From a checkpoint of a small transformer trained on Wikipedia.
Size: 8 layers, 5M parameters.
Architecture: rotary positions, no biases in attention or MLP, tied embeddings, capped logits.
MLP neurons of a small language model. Each row is named by its layer, matrix (gate and up: input weights) and neuron, and shows model dimensions 16-111. Each number is 500 + 25 x the weight over its row's rms, rounded and kept within 0 to 999. Numbers have three digits each. A neuron's up and down rows have the sign that makes its largest values positive.
A block is one neuron, or neurons of one layer that tend to fire together. After each block is what it responds to, as a language model described it from the Wikipedia text at the highest values.

L5.gate335:519543480473467494501551569525494482466493502496508506472491564514465494473503502476520491484497420509535515546483486536528513498482512487490509505478498493524451505469504478488516471484540516531520524483523546540473455512519496504530465485523499509485484505522480488517475518518477536504
L5.up335:504502477496531541485495551480492517446517523510484506484478510513462508501478524528503453498505514524508559498504516517531491478495505531477504494556496489517488529486496495502524551471500472525522520474522510508501526539465535510511507507469525505471529525553465568486530522506471481494
Description: Final digits closing a year in birth/death dates or year ranges (1906–1988, born 1958), plus words completing a noun phrase, such as season, Field, daughter.

L3.gate122:484489476453506490515541513486507507484495512525482500494492507529491466450474479453517437548486521538523490485481526522521510520477496466534516503518467498481478531517484490544521506485501501506487522457536514494502454485503492482517497511523503536460486503530558518487498496508497507524
L3.up122:480502483497463515467521544474469490496456475462521509502500438489470501465493487506490515507482458459505478509485466507499473495508498521505495472456525457505493463480493489443591489518462524498504544503497500491546470521498549524527503481503504483501521526537496479503460484532512467527
L3.gate199:509516472487473478487560518496543521533522524525490505480476533516478486497502482469529491513531492475506532494505440488508491481506460485451496471455511512530494479511499503500514487502479511475521533480468478524506474483498516498481472496488468550519456461482532568530486500521498493521
L3.up199:513499484511460483534525463455490512515469555541498527494514505529491505507520541481497523502516537459509516514569526472483512480472519531499496526510489513540521477510483499488445508505482467509564473532518512492501499483520481475475512514508476501536519469506504505531467554538493476509
L3.gate324:445518481553456517499495515512484473456513530512492502504491484523486499528480527527446527551480539512506467506511503534529518463505598470509500518486499481487508509470510492489492530528488519498498480471510481504519517529501479501525555464514475474525492486462477482461512484476488507501
L3.up324:508505496483510495475536522484525495490542525509492512514531500505455465523511470491516519477480465463512516489514504451470475492502526505468467514462523526473493466509497515497520483487516544495542522510517505514479547495550503524468513505491498504464494469510493511494458492503523452520
L3.gate385:500527456510423518525530486527471453491491485506473524492517501524509486515499468592502517507467495497453480458531486527552500463457513504512473505515490494477485530490489503523508549515488498496506473498474522513516454473487521470494524510537506494485510515502504518504506500493496471516
L3.up385:465476488519523533503531519496506462485517492541510496492512485509499524518469539532463478504471462493478487531512464512471482480476516525491471476482514505540445450500479444504481464485483512474511495465512520508505470537513547556462529516522495487505512515473490494422524512463508487504
Description: Final digit of a year number that completes a date, often after a month, as in October 199-0, in 201-9, the 202-0 census; occasionally unit or ordinal endings.

L5.gate236:464494490503464473511534463540459545505521508500486519488482529531499504502511510533528512531547493504452537466496512500506497492516528514526480472536486508472551494498524496486558523520532500473501495486504451465528475476517507450491487536472475500493489505490487521515493510482503535519
L5.up236:507524482501493511501549536525478504509510511513489506498484491488445484482508538453462509491523543508515494490551504500526465472475494544477554514470516478501539501470539455534503516559491493535542511508516502510439523494539506484493513500476530518429477530541489508503513514489488510525
Description: Line breaks ending infobox or table rows (often after a website or final value), plus field-name tokens in infoboxes such as district, Area codes, Institutions.

L4.gate59:520511497514517503566482509519502520450495506493513523471525549509535492530434553518530469487507490533487510521517486484488502515513510461480491483521508490477511528483498514489476493494509489535505482515472532472545538530456482471495508551499523506504516496500506490543496494502497536502
L4.up59:530497532496509519525520499510481564501490489521472538510484524470503465493457514490520489483468484517502506491487512486506522526502512436511491492500525474514480523518512460453480501513490481507489471522498500487500551511465489431507469521504524526522499502505526479558490497507487491514
L4.gate65:499528536472495487521519506552488531494512539499523508523518506488505550526488543500490517487515505483485518513525485523461513462492520489478494481462520499522463519463589508473514523538560504478531437464502521493513488518556473495491493534529505488464495511492502492562485481535524499490
L4.up65:522513487518510486521502491504494488474576469464515557504521536498472483525449492532514432471475534452490527488490457524461481480437500478527512503485470474497494506516509493461480504514505509480500523473487476491505509508493495531516493518506490486536497538454501498506543464508477522496
L4.gate79:488512489512448534516496496530479503451501512502500490534477521510486480487504504556519519502522472493437487493520488517505524441473530534499468493505494518491545528431544500506515487461527481466516523532485483478488505526493505459475506550555502491512484528529497473489527503516496498516
L4.up79:458537520495454534493506464513487515487472491498531486558517503500469500491477531497513519497518481442470508506503505511513535440478546534476518466502562504490538507470540472498465446453501484503515522526475493510483496512486485455485478534547508503495519530503511481534523479511497489513
L4.gate111:510529505492473528490486476466518519454483537510514478528491541501517474457501544536522518541507478508458490499510533502488468474513472479531481481519513485490503448444499502527519491475518479528475473528515471499507437527480506481508529537502500457488492486504456484504500496487508478482
L4.up111:462521533508499530495495504492484532488469509490470497526450530478498531515477484508565547482501474464481477509556497497518454493484487503481494513480505504527500490491498482512495483475513509494474469496498457483479498505546486453553508536497518505510484499491499476507539485514498475485
L4.gate132:476495460517551522491486468464497495477509504507515526531533499492509485499461532500460472518493428516531515494495493503474543536489492498541501514512521478492479513503485481494553483502518488502525483521525513473517512491496483478504510517497495481519504496469452494484523488501450523465
L4.up132:479480499534525501553480482518471531517471531485543525548489482506516512508489511516476471481499492473503456447534515488490514518497533484460546502531530544497445512487495472501524511523493529481516477538507478488474521467505514472475497521497485502473496511480491540518514480506540523492
L4.gate225:519520501557499514571535503540502487499512520505526518543473515513476469493518462499472516517495530539493510534546547528486472505522533541523498494490466498500512495464523515499518464466535476451469471513477512498484515499521469519484536512516475504488525500523507502527496542518517436555
L4.up225:574550453511542528475533540487480545508510522488509502550484438497497513469509479482527510472501505459501527469540492523492485460471459480458491497447487525489522491479520504534496488516487527459515508548524498490491516531502441509493475509529454538460521488542478495491486509549540487548
L4.gate229:474474494512485488513502483518543515495490556488513470483501564517523489498514537539512520515469520496489525472547492552515505476498546508501528452516466538514537506462498510501532471480485483519495445499505476462496495520464480528516491491507469479480511497508515456487515540499514469503
L4.up229:490512525489512511543502497535506529492493534418534490517510487490523525488494519474471482510478496464481555495528478480520523508459485501500532460476524493510516550484528503473520467516531506510486453467547501479497518491501503526498515465495491528505503505489529483478537559550496496457
L4.gate286:470503493527491513499524530536454496452556553510513482513483548507509549546520528468511534530542481528439529481516527505455530507497537477531524534526480499511486523475496527496503479490556491470532491519525496472514502498474502497531526497490486491525487501496502538542489481527500469489
L4.up286:464489543543530521507526492504499505489533491484490491525485492521541565453511549520516509466512498508432551538528479550469521489478440503523513506483483509525461478524469495489504486494516506479493515535505440500455510483568443476475501517537475491529499498470476490492504510506503477477
L4.gate361:527526528479510513542469515510467535481481516482477500483522491512516491496511492536506554495520495528481533536556506509475528533503507501480512511480463484516462487492552535495513506486551488505500498490507500461548507491513493444479521538533507497503484462479545505478541488501531511479
L4.up361:508476525560485521524479474498468488505463529509521487505523464509529465487498533494487507535479526478504500496496482422512526544512531526504527509513502500509489529500462518517458441464480496519493483535514499520484511509487498530511495457498483477505500491498493503512454525521470497507
L4.gate377:510501508499466508487499513553441525509492479500514516500520500521501498498495549557522492488542466523485547495567523517454482477509530475551488441514493500483480485511526476493499494513539532491530455520477465500488514471484526448502468537506541506508517522490482506527532479514528515504
L4.up377:487530484517465526479505512519461513471516486524495493480520527532534487478508535553564525514516451521443503520548519513485527503540515492503509485484487540499496480462522524464508500523571455498511517547495483480479472514479483467517493551500507462472480517507472521516514481540510509485
L4.gate412:485477468494483538543497492512445511506500507495500505503494501502517466486497502504467498487493539502496481545560505492467514497539566526490487483483495511480517569450560481495491495518523487549516482539519509504496484496520473443531513513531524478484516540539470457501461499498530501516
L4.up412:490491522538538487510502433515486516488498527464500474519476501522502506502590494473543457502468422475491548457497496509516499430507504491525488496479489508535490490520486487519504491486471522489526526512517508490525511495510545514494524462500518471485523460496564549504506531534510500495
L4.gate474:504521538574449502526529525512462520492534496469517538524518504527516516537518530541504551508528457507499526445537548532488504497479519537495503498541511488469552520493520530495523496514504494491525459510501502501511482505505480479493503513526528498501494513489472475508496487522534536488
L4.up474:499518500503494528493517464486468460444482493512467532543530487493515547510466562502480502498480506495505498513464538485500485508522518487516525470507536465512501574519481486514476486520471521485509493514467475495512485492494479515473513497480526502508551523495491508492536503523548485500
L4.gate519:470531463513529512510485495527478497497512479455515497536490491519518521494502481541520526524440486485502514540526497464508561501530501504497501519533497491492455541475536506493486513503502491517454487464517483501512514493499485486496546547529505510478499530486514474526494491506492504501
L4.up519:480505529539524495480516486538516499524532530471525473493482496472508488478489501464537477507494487524461485455464493476485504511509511497476508489441465491555493491493528482501531478505489479478518535541531472547516475504517514513548506528504490490493498495516510521461489527489464510517
L4.gate531:452491485546516520497486498520482539475501536444511474494493493512519462538500503496483527493483483480456533507498465489484564516511515490524509532496495519531493520467494510498501480502488485526518485492472466503498521501503513474460518484515463513463502493508522494439488501547473504548
L4.up531:503533514520457512495514501468566523497544505487506477504494511519515481461516473502500479467495511517488494506524550470480557532550479479541508473524501528511538473428503493494523499506535491545507533487477516493469526471484489498506449511524516530498493496556514504519511452522527450489
L4.gate710:500502497528489488492477520515532512472491511457548495477498539541547489520517541547522523553534501474496529482526541529483470508540513491502479460496483519469504511480507495455554499499545515511519434530471476487516482505499480477505511495522498478467445494493493478502526510516516518498
L4.up710:514507532473495525539508503471486537498453488483457514553526491513521471508471535517506478485430521489481508476504505494525504513484487481487520442495528466529512496508485510495499511436409516491525488539457491512511476525533525463522489461502501524475495537519448518539473528518538484501
L4.gate799:461550506528472541502515492498502540471481537469462546542513560489499501516464533523496545540511490498515523531515488539481482529493517476503518525491463486488496502504511473517483464495484531542553515541546531504519480507485513516495503458486489479520494494487489461516496511518526491522
L4.up799:469469484499474528521516488466549498489477520479511548531535534483516507543483512528495505478468458516492539474482501526453481524479520498553470507512497523476468511515498492474537508477463553500533491513505476550499498494550489509513472451494474502528500503490478469483473555510533519486
Description: Mostly the line break ending one field in an infobox-style list, like after a height, birth date or country value, before the next "- Field:" entry; weaker on mid-word pieces and table row ends.

L5.gate171:490536465499503498495517525515483456470483508475518537479540490495514471480513513504512494510496494528475485537564455540486538496499516522448492474534444505514526492488515559502486552501483507534482524510523527489501517494481498475476530447545497518510491539494478489506495480507484450492
L5.up171:480495473450516497526489497509538497484520461464500495503517461517529507505491451527513484546477486475479464554498450475489504490487480477497512502521525480510526506515488497517487539526499519448514482502488525468449511511459512513517503497487491488447510485498512534488479501493517454467
Description: Plural suffixes and plural nouns, often after numbers or quantifiers, such as three rounds, thousands, four games, works.

L3.gate9:483483488535452517502512538548477484500508528497497544549478492503502514475511521531508502502553522517471487504545508508510520485512548505528484496518486505497500500402565518495541479487510490475545518445500494498530510507491479526499518541532467487518513514531445474505510492489485489509
L3.up9:487489492498477524505499511558501502531479514470510524530490472471484474469490499542465492507575532516498492528541509499495527476521545517486500495487502516497484508457583492481526483506495502473544532476502501490514526483506500524480487508543459488504515507552483466502511486461493492519
L3.gate229:509513461545497526481565521513530529484500501481454494529510514505509501450517470512461496502492473507531510486520504508513492505532496514523542497532495462491463548482524495482534475533528467518483507516477537491462484468506492456503474496528497509431492531495475524510478466514526477480
L3.up229:517541528455492549504497507473515494507526546452499493488488509524480469466538485476488517512509500471480539486482521499493504472492479481516523485495552473458522569490496516522510474500530505505520524488471528466468488466503495457503501481498479484516487490469509445494497527544499513504
L3.gate474:514495548521513494502504470515463538472499525496541511479487503496551573505542547499522538511480531512507532524573500523499507522472518519521483493523490477492506526469476478512500466554524529489511493508486521492528519483427504490499466475522516524517492549481495446549492497477489487470
L3.up474:512491492442493486498488462511506455501514506525454585504514497476540433484534515517503509482511525514524532513501498481476528538515503537530490507503479490520512460519495510476532479484539541508536514481504475502517504509470525465532509495460485516520479516481479489508528529485485517500
L3.gate484:519553479474509524506466531518474530464499533492561521528513495486471526496504540494493583525540489540574501516489514508507495466480489476498499500530479474522511542449545468450502490497489527488513495476490545459496534520471505489498523503578514516476505533491499510506479494509524501519
L3.up484:509554539492499512508562524526512499498508525496510523531507482498516503479518542495448543472464476472468494514501501501496479482490544484511495514508506524492483472496511493485521465502500496498507518489529537510483519524535553475506476476503482491509533530481525477463489488464524469501
Description: Two main groups: the word piece leg (second leg, legs wide, sacrilege), and the slash after appearances in footballer career lists (Louisville City / 3 / (0)), plus scattered mid-word pieces and table cells.

L4.gate10:487440518478489489481509506530547511499513534495493479478498511484492478459463464484501473497517566490447501485516536513524536528512509517467471495472452514500495493491517557444527482476502498492503484492496521487529498503481487515496546453470508443514533492523475507497495523531465537498
L4.up10:503466452491507486505438476525511481523512490521487502506482491513500497514442480438451535524460478494467534485491498520489472515505459519494465528503512507517484519495445506507501505514480484508453479486446556517492466526510496534477494486446508494480471501498498469546475538499494510492
L4.gate61:532529487479490537532492538486471465515521521480486481498452507432502497478485506479516478514460520536491495532500472490519508517529509485504550468504514518492527502519506479479503519502492516520490481478516511486517452538505537509500535461515453482435553539511492491460496479470515496530
L4.up61:512527535530500513504526490532494529539522525535484498501495519489468503522476509519519519516523492509495472531469518481536454493462490504574494504519478486525469478495508480465561510500531504494463508497542456526515472553520517519492526522524500500497516537509484505504471510497522512448
L4.gate134:487516478497503471523523550510511499477520550517476485488536526539501516484499471527481479513490521512495549500538470504540466500532523449488476503482485519473511536488510513453523499501508503504563529480492547497512464520514530496489532514501495468466574494486519447509483465486473519525
L4.up134:529513496463505526513524502513515515505522533525429500504516522475492533497507518517486477489468493533485515505528497529519461476497494460503432490493502533473503518498475490510527516500464512509482512472443517494523491549523512514498486540515516488472554530531523489523517504476484493512
L4.gate281:534508497529490525524475481510513507506527535521486493477481499514530515500524474468464479526504497533460565485483550497521468499510532504478491521491520450472475492473515537487515545489497490513502484505487542465528475462537485537480494499456530485514464506491464485461477486518459546514
L4.up281:535545523476501497479527459481501525519486534492521514507518499529551488519512453485484472540525491526454478477500482488511470497512526464478545499474503493549502481499501499542504514469520482508489490502490475508525500472533503504472545566524502517512484491514498494473477482504480509493
L4.gate456:478513517492462523499495480530473508453488485494503503457488497486464515525524481491505450516495519507496467545514552520518517424540498492544508497549495436482476512454471521506481515493483451532506506505471512484512465504450454562484489489501475479522503497487531522478489550523483481490
L4.up456:471523537499469532485527474535511541457547562487506543509514502493490510531495480541505481555469522513477522530534501475475510504528502475521519472527508475521504513439520460491525436532512486498552508507448520514467510500504531510507510501520500467523514533498513483463499476549484511518
L4.gate463:462541468494497532545536492499466460476514517516518506490502501523522532521520554490496513509454541534488503524495503488527507491488515522519523520472452496488494515509460508514451505466528464488477492543481505482530483438475520516502501457568481493536481506554541508497453505500505534507
L4.up463:457528506483506504508503517488526479479547514487492501508503532545551543502466553452481491545506532527508531475459494526517508488493455450487487480551448510524511494522475546488504544468490519496526509458492511500562469463521496537515537493504504498503537497532495513477479502510499496486
L4.gate501:507494485490509510545517514507500505508574520492485475564492521477526481497489498491466462496457544515496491461533509484513495492492513490497529504556498483518496519499506476504504533515507448539552492478519530501462510510513534517518519523513467497531552530527491496475491508485493497514
L4.up501:486479503479464467545541489471526504520486530482497471530505488513510447466493484493501472486478542465470514526530492546490495526487506499488477545486439481523486498521484490526481461532493457486484464461547483506492503506462500459495531441467485499498526501513468451519483525469511555522
L4.gate528:489486488468502492524491492483580468466526506512546511477507509521478500531496472497459464492473514486502518496495531491436495442466492495520523520502479504487490503500509526506523535552497520517517498496495531487508455474468511520491515505463477467496514492463519492513508485495495501493
L4.up528:513492515487495486516512528541495507514502501508526529502496519516427509468512510526492484490486479493511476485504539478506488476462482506516464490530435504473524483484504458488502492506480548476498523517536494512484496518519495527507518482530454495469507522524499512508446564543525486538
L4.gate534:538516460531481527557523513512515528493534520489497493511548505498524526513539488480448455549495501518493550510506499532528447531478522453500463532494505506502506516491492513443537517474516494493493469477486499469497508463502506505464485466510511513474481486483451486495516486498498512491
L4.up534:508487447522535543560508519507507521534502502467448474495541490461512487501505450491461457551522527509502528530508486529509479506482506472456503506486501519539455532517453515457540559484505469534483481489472499491494495486488498523482454463487504518485502463505526494496496487479502504483
L4.gate602:469521478533493540489489536514511531522494493475494497458480493497510534523487568498492499478500546449527498519539520481532528530497552495497518454481490475542484512497481531502509491468491524497500465490501489495502515514522545557500521453514456540489497522519501449504525462473519505502
L4.up602:477512490500512485548518496541484553501539523508505486489495510457513485512522507460524534500520465498500548513519536509508504496524474496502504478504525459504478532510499498535495495497496551473506512473485459535514548500514554496512556539503484522526459519495516499489503509483553511553
L4.gate605:496505486462502513486529528506481508482503567493534550506481505458473475474484495496472510491463506501522515454464511549491539491478508479509466492463521494488468525524524543531469474479505468482466473489508501521480469505518477473479484537486482524451498520486498456493441491454505506476
L4.up605:496498505483496507476537512535505516480523522495520460520491525502463519485471467529496508499474506496477529514511476511527473463480553544497500529509481469509482479489507516522486471537472435508479496533524525517528445516506446497533516461502509523483513475496482479465488529513530489500
L4.gate630:521494508492505544524542487542501512467484556473469524522458550533475490511536561484496512503487519518489532530518509517520494480505527446497473490490467479479491534492507513516499465494489518507520495455485490437541496497514475503487545440491482511487499524503532473535528525504464497488
L4.up630:490525498508468499539489446526514468454507469513470500518474523537520488497497498483477509511526467509510480465516515514476515431477535486518469522485508470497486497480535519532514494509544499517509491486521513527540496489518478534468555490524501530506452535467484497515530521450479492494
L4.gate654:486488494487471502503493551493531526484512501515507497471476542491451489508501489486491485483488529509492522535535514511510511452505527479540539498503512530477499540462543492521477490494511500511457527513545479513494444567537527493482544528505470514469526470517545537473488461478468537504
L4.up654:502480498505475507507483538533552514497522539563481470477449516483478530496534474519542484520461490480485513539484517488515542491505505525531519478507476496516495487464528482494496486481537452535471501530527479471497492507515579501444511505509512520497496457547516526530475495451524508537
L4.gate705:491473470508491496490495509498547505483507522496422485492520592513492505495479504480517490518525482513501518508521490539535471505512507500481504530489489499497490506475520484515514511472544452502522502469513538514499479485503510501536486503449481494520503486504502485515470551513495531511
L4.up705:513514473480484496543533483504489517484508535519455512494508512479507496511504488485491503510473527480493577499484548495526501497518507517463509480522472506535493497510488530498457519530467507490486507509528532503515494541525566540462528449520511510497496506513484503517496503500489515477
L4.gate757:468513451492539515511493531519513506480512541496513527468504508488485514505470483500520475529524445495503555508491481512492515499498497492486503484489497479465554490461495505491509514449484477526476484434518470456539514542497472475490526527525487504502487513504482421499492507481501492465
L4.up757:528492478477521489468488524493513550534506497502485493499527498489477485502510497495471499498498533470500514504500497445495519552517477510519538469500482526517492500511453506512516510469500511539526526493500534510485534511529519471513496505511464509482561513458513504441460471541531480510
L4.gate809:504551511500499497500548494533509493429522541478482535511500543524522487520512513529515518531524538540480497453550481520493529536484489487513496488552483499511548547502537449531487468470503534521515524533514497486512490475470528495474486501511506470500523516520489517500505521500518496517
L4.up809:508502497500507517496543488508510479451491527508524548472558537492542519470476513521525492500526501514492500484527485489517485527464453479517502530498509563511475469498488502505494534491498535513459510487468512538534457515508485551464518467585476490486517515492489497510567494480505494478
Description: Last digit of birth or death years in biography lead lines, e.g. born 23 October 197-6, (1873–194-9); also sentence-initial It after a period, and mid-word pieces like ect.

L3.gate123:520462463502502513567509513504552508514522545528514522482478480524499511467497511536481456501521500479479495508490477505500499506490542529509499492517531514478451477485506505506470468483534485497509516506493497506440478489508515493504507520498506497468540558500463493421462517484532477512
L3.up123:498517461508489538533490502496529533498539519523469470469508509507506491499511488510504478500498496458509501499487490509480547476483519481558507502494534504493470489477483511498465512501524446519486546533494497505460484488473523500537545510477500456474533523502502510475482482468528489493
L3.gate268:509484461581491455530516501523470527491505490525510486488534556520491516509485486543487507532511465460437466511524436474512502473535523493487518509528512497537533482506511553508488484479527491488532499480512466544497499455507451508502558526482529491451494467492500462511510503501481481464
L3.up268:517495483487498490528467495511538499493524505481504468472537492495531510455497479490470499479493500505490449473529482521519508502483491537542480554502506530523524438557517550505476463465471501485501480533515476509510507497524494515472474477514490539450533498533484440484480497540501497461
L3.gate327:522477499527454536518524537495488482490498482509494514485543488499513500496509493541437562509539509494498470546525487495494526515525491474546490491513483524457532512472528538477476504530517492489459517527515529478491457482555440471509512483483529477480532500509509502482482468505519476463
L3.up327:498481520491488532506484526547515480542529521519496491507521504511463460491493497519470485497464494459464478505514482540484491519527517531525488542528532507520534482545511501497454517454482474476516467565516502490497511465471463515523504519511530476486507474504490504504511504510487512501
L3.gate382:485493509502506529532557509504517488448474502502535506515555502497499510492477492537512525496512509503477495488507531541474479482499555530530534554530484519512503514484502537516499463529545512463466478471521503515567481497535463534486505489546443502485500507561488485509504481471522506489
L3.up382:495466508534450528482494511509469495501494475511528511487510501549522478503468511484491516507444482487430505496533472506518525519529530513508464480506481505526507527504485521508471469481463460499487455502527528498470462452522482465446497466495507508512556467510545485496499530533475529512
Description: Mostly the piece man or Man, often opening a longer word (manner, mandatory, mansion); also American, character, and word-final s in names in tables.

L4.gate64:490490507510539498499501504479439508470532525497494526516497500529508521497515488555514460524491487485510490510497516529508504526517506520482538483533490493543536497482535555527501503507501514552488515496511483484497461524478532486471509476520498484499504533525474435530490421490489506496
L4.up64:492508467493527514507503508476499510478507501486523497522504516516542501504533501497475472531477461480482498482522504529502446473494488508454541542510476535508512483505509502520530517541502538528545540514531468476482561531469542512532509486500536497487509477501495490525504490499496469470
L4.gate119:483513488516491493475522544489508492465471505494479523505481474507537523466534519514462519482488495485509494470509450540492497478499508499488518510570467528522523487502437499493496434496479546561521507472490494471489488515488513489479512464529492505464560533492502478492454488515515492498
L4.up119:511460482491526513480510524491496491516497486520455462511520495512512494500516509502472473512471498505481457528490475560493472486492544494469511489544511523480513506504503490512479506562488499511505518487556508494497507492490541450501497506541538509496508464452514522523489497551481504512
L4.gate168:485503480523491542496539494557506442527480477475527504489517466547523509534480530518470514495487527517502455501548504514498498537540537464484493468514481519471490520507515490502507515502510477556534488446492506474528465477507481464556517465485542499508487486497527511507453497547500492533
L4.up168:505523482498504515551515491534487518513502463543527500479461471454511516515490552448509462513501512491503476544560481430524457524502501532480534521528528489525464530506487478500533509531502512518500497490492523463508506482497499501561498469483502512472489490478532522532502517535469474465
L4.gate206:539510506485544490514486453477516504495524480510488514543473482509550446513488524516493450542527489459505546516497468496531463503489479505559524512526527530492486481503476530486453483490518484530524531489497493484475487523490560498469526458537475495493483482543528479487492495506465514480
L4.up206:463495511513504485517502496515459472507556450461515512505515476492522510455487508481453519514472528515455468509476490497520479489512518496498498529482496513506451467503479514498477504489485524521489534520487542492462531496487480489542490480519511506556488538500480497512464480487483488484
L4.gate279:461527420526542550509468485534515476492488483511468518483531470523517496485508518546485487497513476513519444526551466467492518523542516474542476502486498529534545496481467539482514483469499520526512526527516506495458514492500484519517512454497551480471490538494481463524523491501516486503
L4.up279:507505517535492511515473503493513493538481501504516509459499460510495499470505554497453479495532496517517464533524451450511530525507490482536508500448504552535498476526471518540494494512485498532500495513532516512436494495491481530524444457500505518489471536510501468547489530484495478486
L4.gate288:469530485518526504495449492569490448493466491514501531483484546521526511488488493484488494492488500539516549500506476524493478478514501512544468498514542473512538549521509531489492458469499502496479483496573480475486481507453504468494521465520512467508518520455503452538454529487499490507
L4.up288:520529502523549502528490501549457494491506485517491522517541515509523515496501491486503458511473553507499476468470456435519438483500501491551515501540523546530526444500462510477470515495516519461498504476527499484484482468451505474524505508500530476477515506474507463527504526482516529468
L4.gate387:537513531531506515562510543492458499491467509487499524471540542530556491522480572496504495506506480495496467469519489506472511506507530494508479480484516474503525480448499498493522480498479498502490550468488531459521437525502482509506523496486482473510507522539488492477528446501478494500
L4.up387:532478487520534472525533496489524489508497489520502507478563524514527471509509550446520464531497463509509484496496487535518488535523514485498507491454518485522524477501488538502514511476475468518498560530515555465484469500497507500502452473500500526498504472571498479477505510497468476502
L4.gate486:502478469470552469495536488538497513531463478486505490478461521480527491532518503432501467436493521490511528515523452511482453492515488496472485428490541499494487485524487510503447502467492531523515508506526494501485514473522495458552459541543497542462466501493531525490506521498488537506
L4.up486:529482435495551505506535500511478497452515490488488514534444521469541477531489513490488461507505511526495472523477504487504532467522518456518509466548557513485510464495498552502467513486507514541489501505497504504504538493502472429512527517519512479489508475543476486482504487488506506495
L4.gate616:499482465515468470522504527505450440503519526470544543483500534534579480522458465500500483461501535509527453507543487542476486480533515511505528507520528481489499504510513532513495480519505498520483508480537513517513503507500544478526470511521502534502492501539530529490490497493500501559
L4.up616:536511459520479520522491492536487470515471519474502511517485488468485479496539468516529507510490482527501500488514449498501500508499514477502474475476487539545470511478480468528520504502506489525538504552515508469508517501515441492495482449492526530484540519498495502478510505529478487487
L4.gate622:519514499575487515492468505550493473487520481524467493537515510544516498495484541518539513537506502535487536463529488526485493523504509512515482486447516513488512494488491484459530490483541501479503524504528497459479430487453495496491521510507532477497500506528468477452521494516498517521
L4.up622:529538517540504506506494480531462485517507467530479493532510484520507480498515514477527538509520504535521521478494491542495510508484498503536474507445517494495502508512477445451524510470564500465482507496531484460502460457435493495502490488503551504491477505503468476486518508524518492530
L4.gate629:478530481489540532498523472542475528472467506480491516526467517515459533474480506500453541530507472483504439497506501496482531498510511509488520492533467494529515510490537483495489454483523518567480525518538517472505502484483535498507534448540504469510529525506522438480520517517530511474
L4.up629:511516495456493512556485505515473539519521519529532501487500500517484493476487531515525464493497495490531492511510509547471502457470509521508460504492450498515533487495528491469514481524481503493529548492498529495494478499514535484473508507480541562490501547509483497463523476523507485536
L4.gate664:520469446479527471574504478449479452541466474495469549498515463511500505526475560496462463507520486489524485508513480483502478522485493463517492508492470548502502490497485500489495506469509482517471523488523520477504510517474502496485533456475491521452484503495499503491473519496511499465
L4.up664:497478496522532489538478455486485523507493495485454498521487468487498481538500473515498459498464508492473516494496495521482450460512527473514497480513466518528539494481520493494523505547496476523547479485491508492491514531470538446481512484477488501479520542512477463499521553489437482485
L4.gate681:480511485539501508488545495540512476473499548508485541508487512509561475480512519508507501528484518543471494504545518480493514526495513491481486529472491506492518484452507520463494470432537452464469489555496487473476484476500516482484520478514485482500494543497449466493495499509522495507
L4.up681:520533503535508488496520495515489536502512548532508514503489501481545457474518533488474502523532506548485492547579556486526530518485503494497506488494469495502557473466496519457491492477524468496474498554495478483459490478494517482517521495501496510486481515506480461534497499515538512490
L4.gate689:524545467524516506574489542497486516515497458493487548521473491493496491457469539525508518532511492474485498495500483493494515508477512497525494518505455474498554494469537516489515536526503509507494499475495493468496504580478514513505495527496496490506484516505478489485535502519472465506
L4.up689:507522452516551500529518534477518483529469464489528528497473477469485497450474506478525531501528475492543465471493524490511505497460500516513499519493428489505501503501512503522495504523512488506492503450492488511483515548484507488533444501501479514512466524524481491490524518506506464481
L4.gate735:517493477524497513510486516497492507484485453471489543465490519519507487492503561497545486553521513486500496509481511537472505423454535481518531466515492501498510462487511496478466501466503481573519441516470468490485528503523479455508539490501510484481483503539514516491491502460485488512
L4.up735:535474502509556514493488490517517487504495452501442510494505506493494493497488502500491481481449516470411476489502449499504495433498469509539529547521531507517495525518504513525495512475489542524472495492515514506475529487518489488551522483489495506514529525520509516472465477499494523489
L4.gate737:499520465509536517544477478487475505506509512508506506483482484501510463497501516500444512527492524460511493539536471508510514515482531512507521516494461508540539484495541518479497486476485495535500493471523461538461521496490493521512506449478504474423497524520513464481511507527521487456
L4.up737:500482445532519508525507507530459538516479469503469494493499509509564525501461465465517507504473491485452515450546457538471467489505479481515498518499498509523526472470529478487527490477542525560507526519470509500484515492491551499487522520480541484466511503467505506506521518476505488495
Description: The colon after Website in infobox lists, plus plural nouns for people or things such as women, children, players, schools, buildings.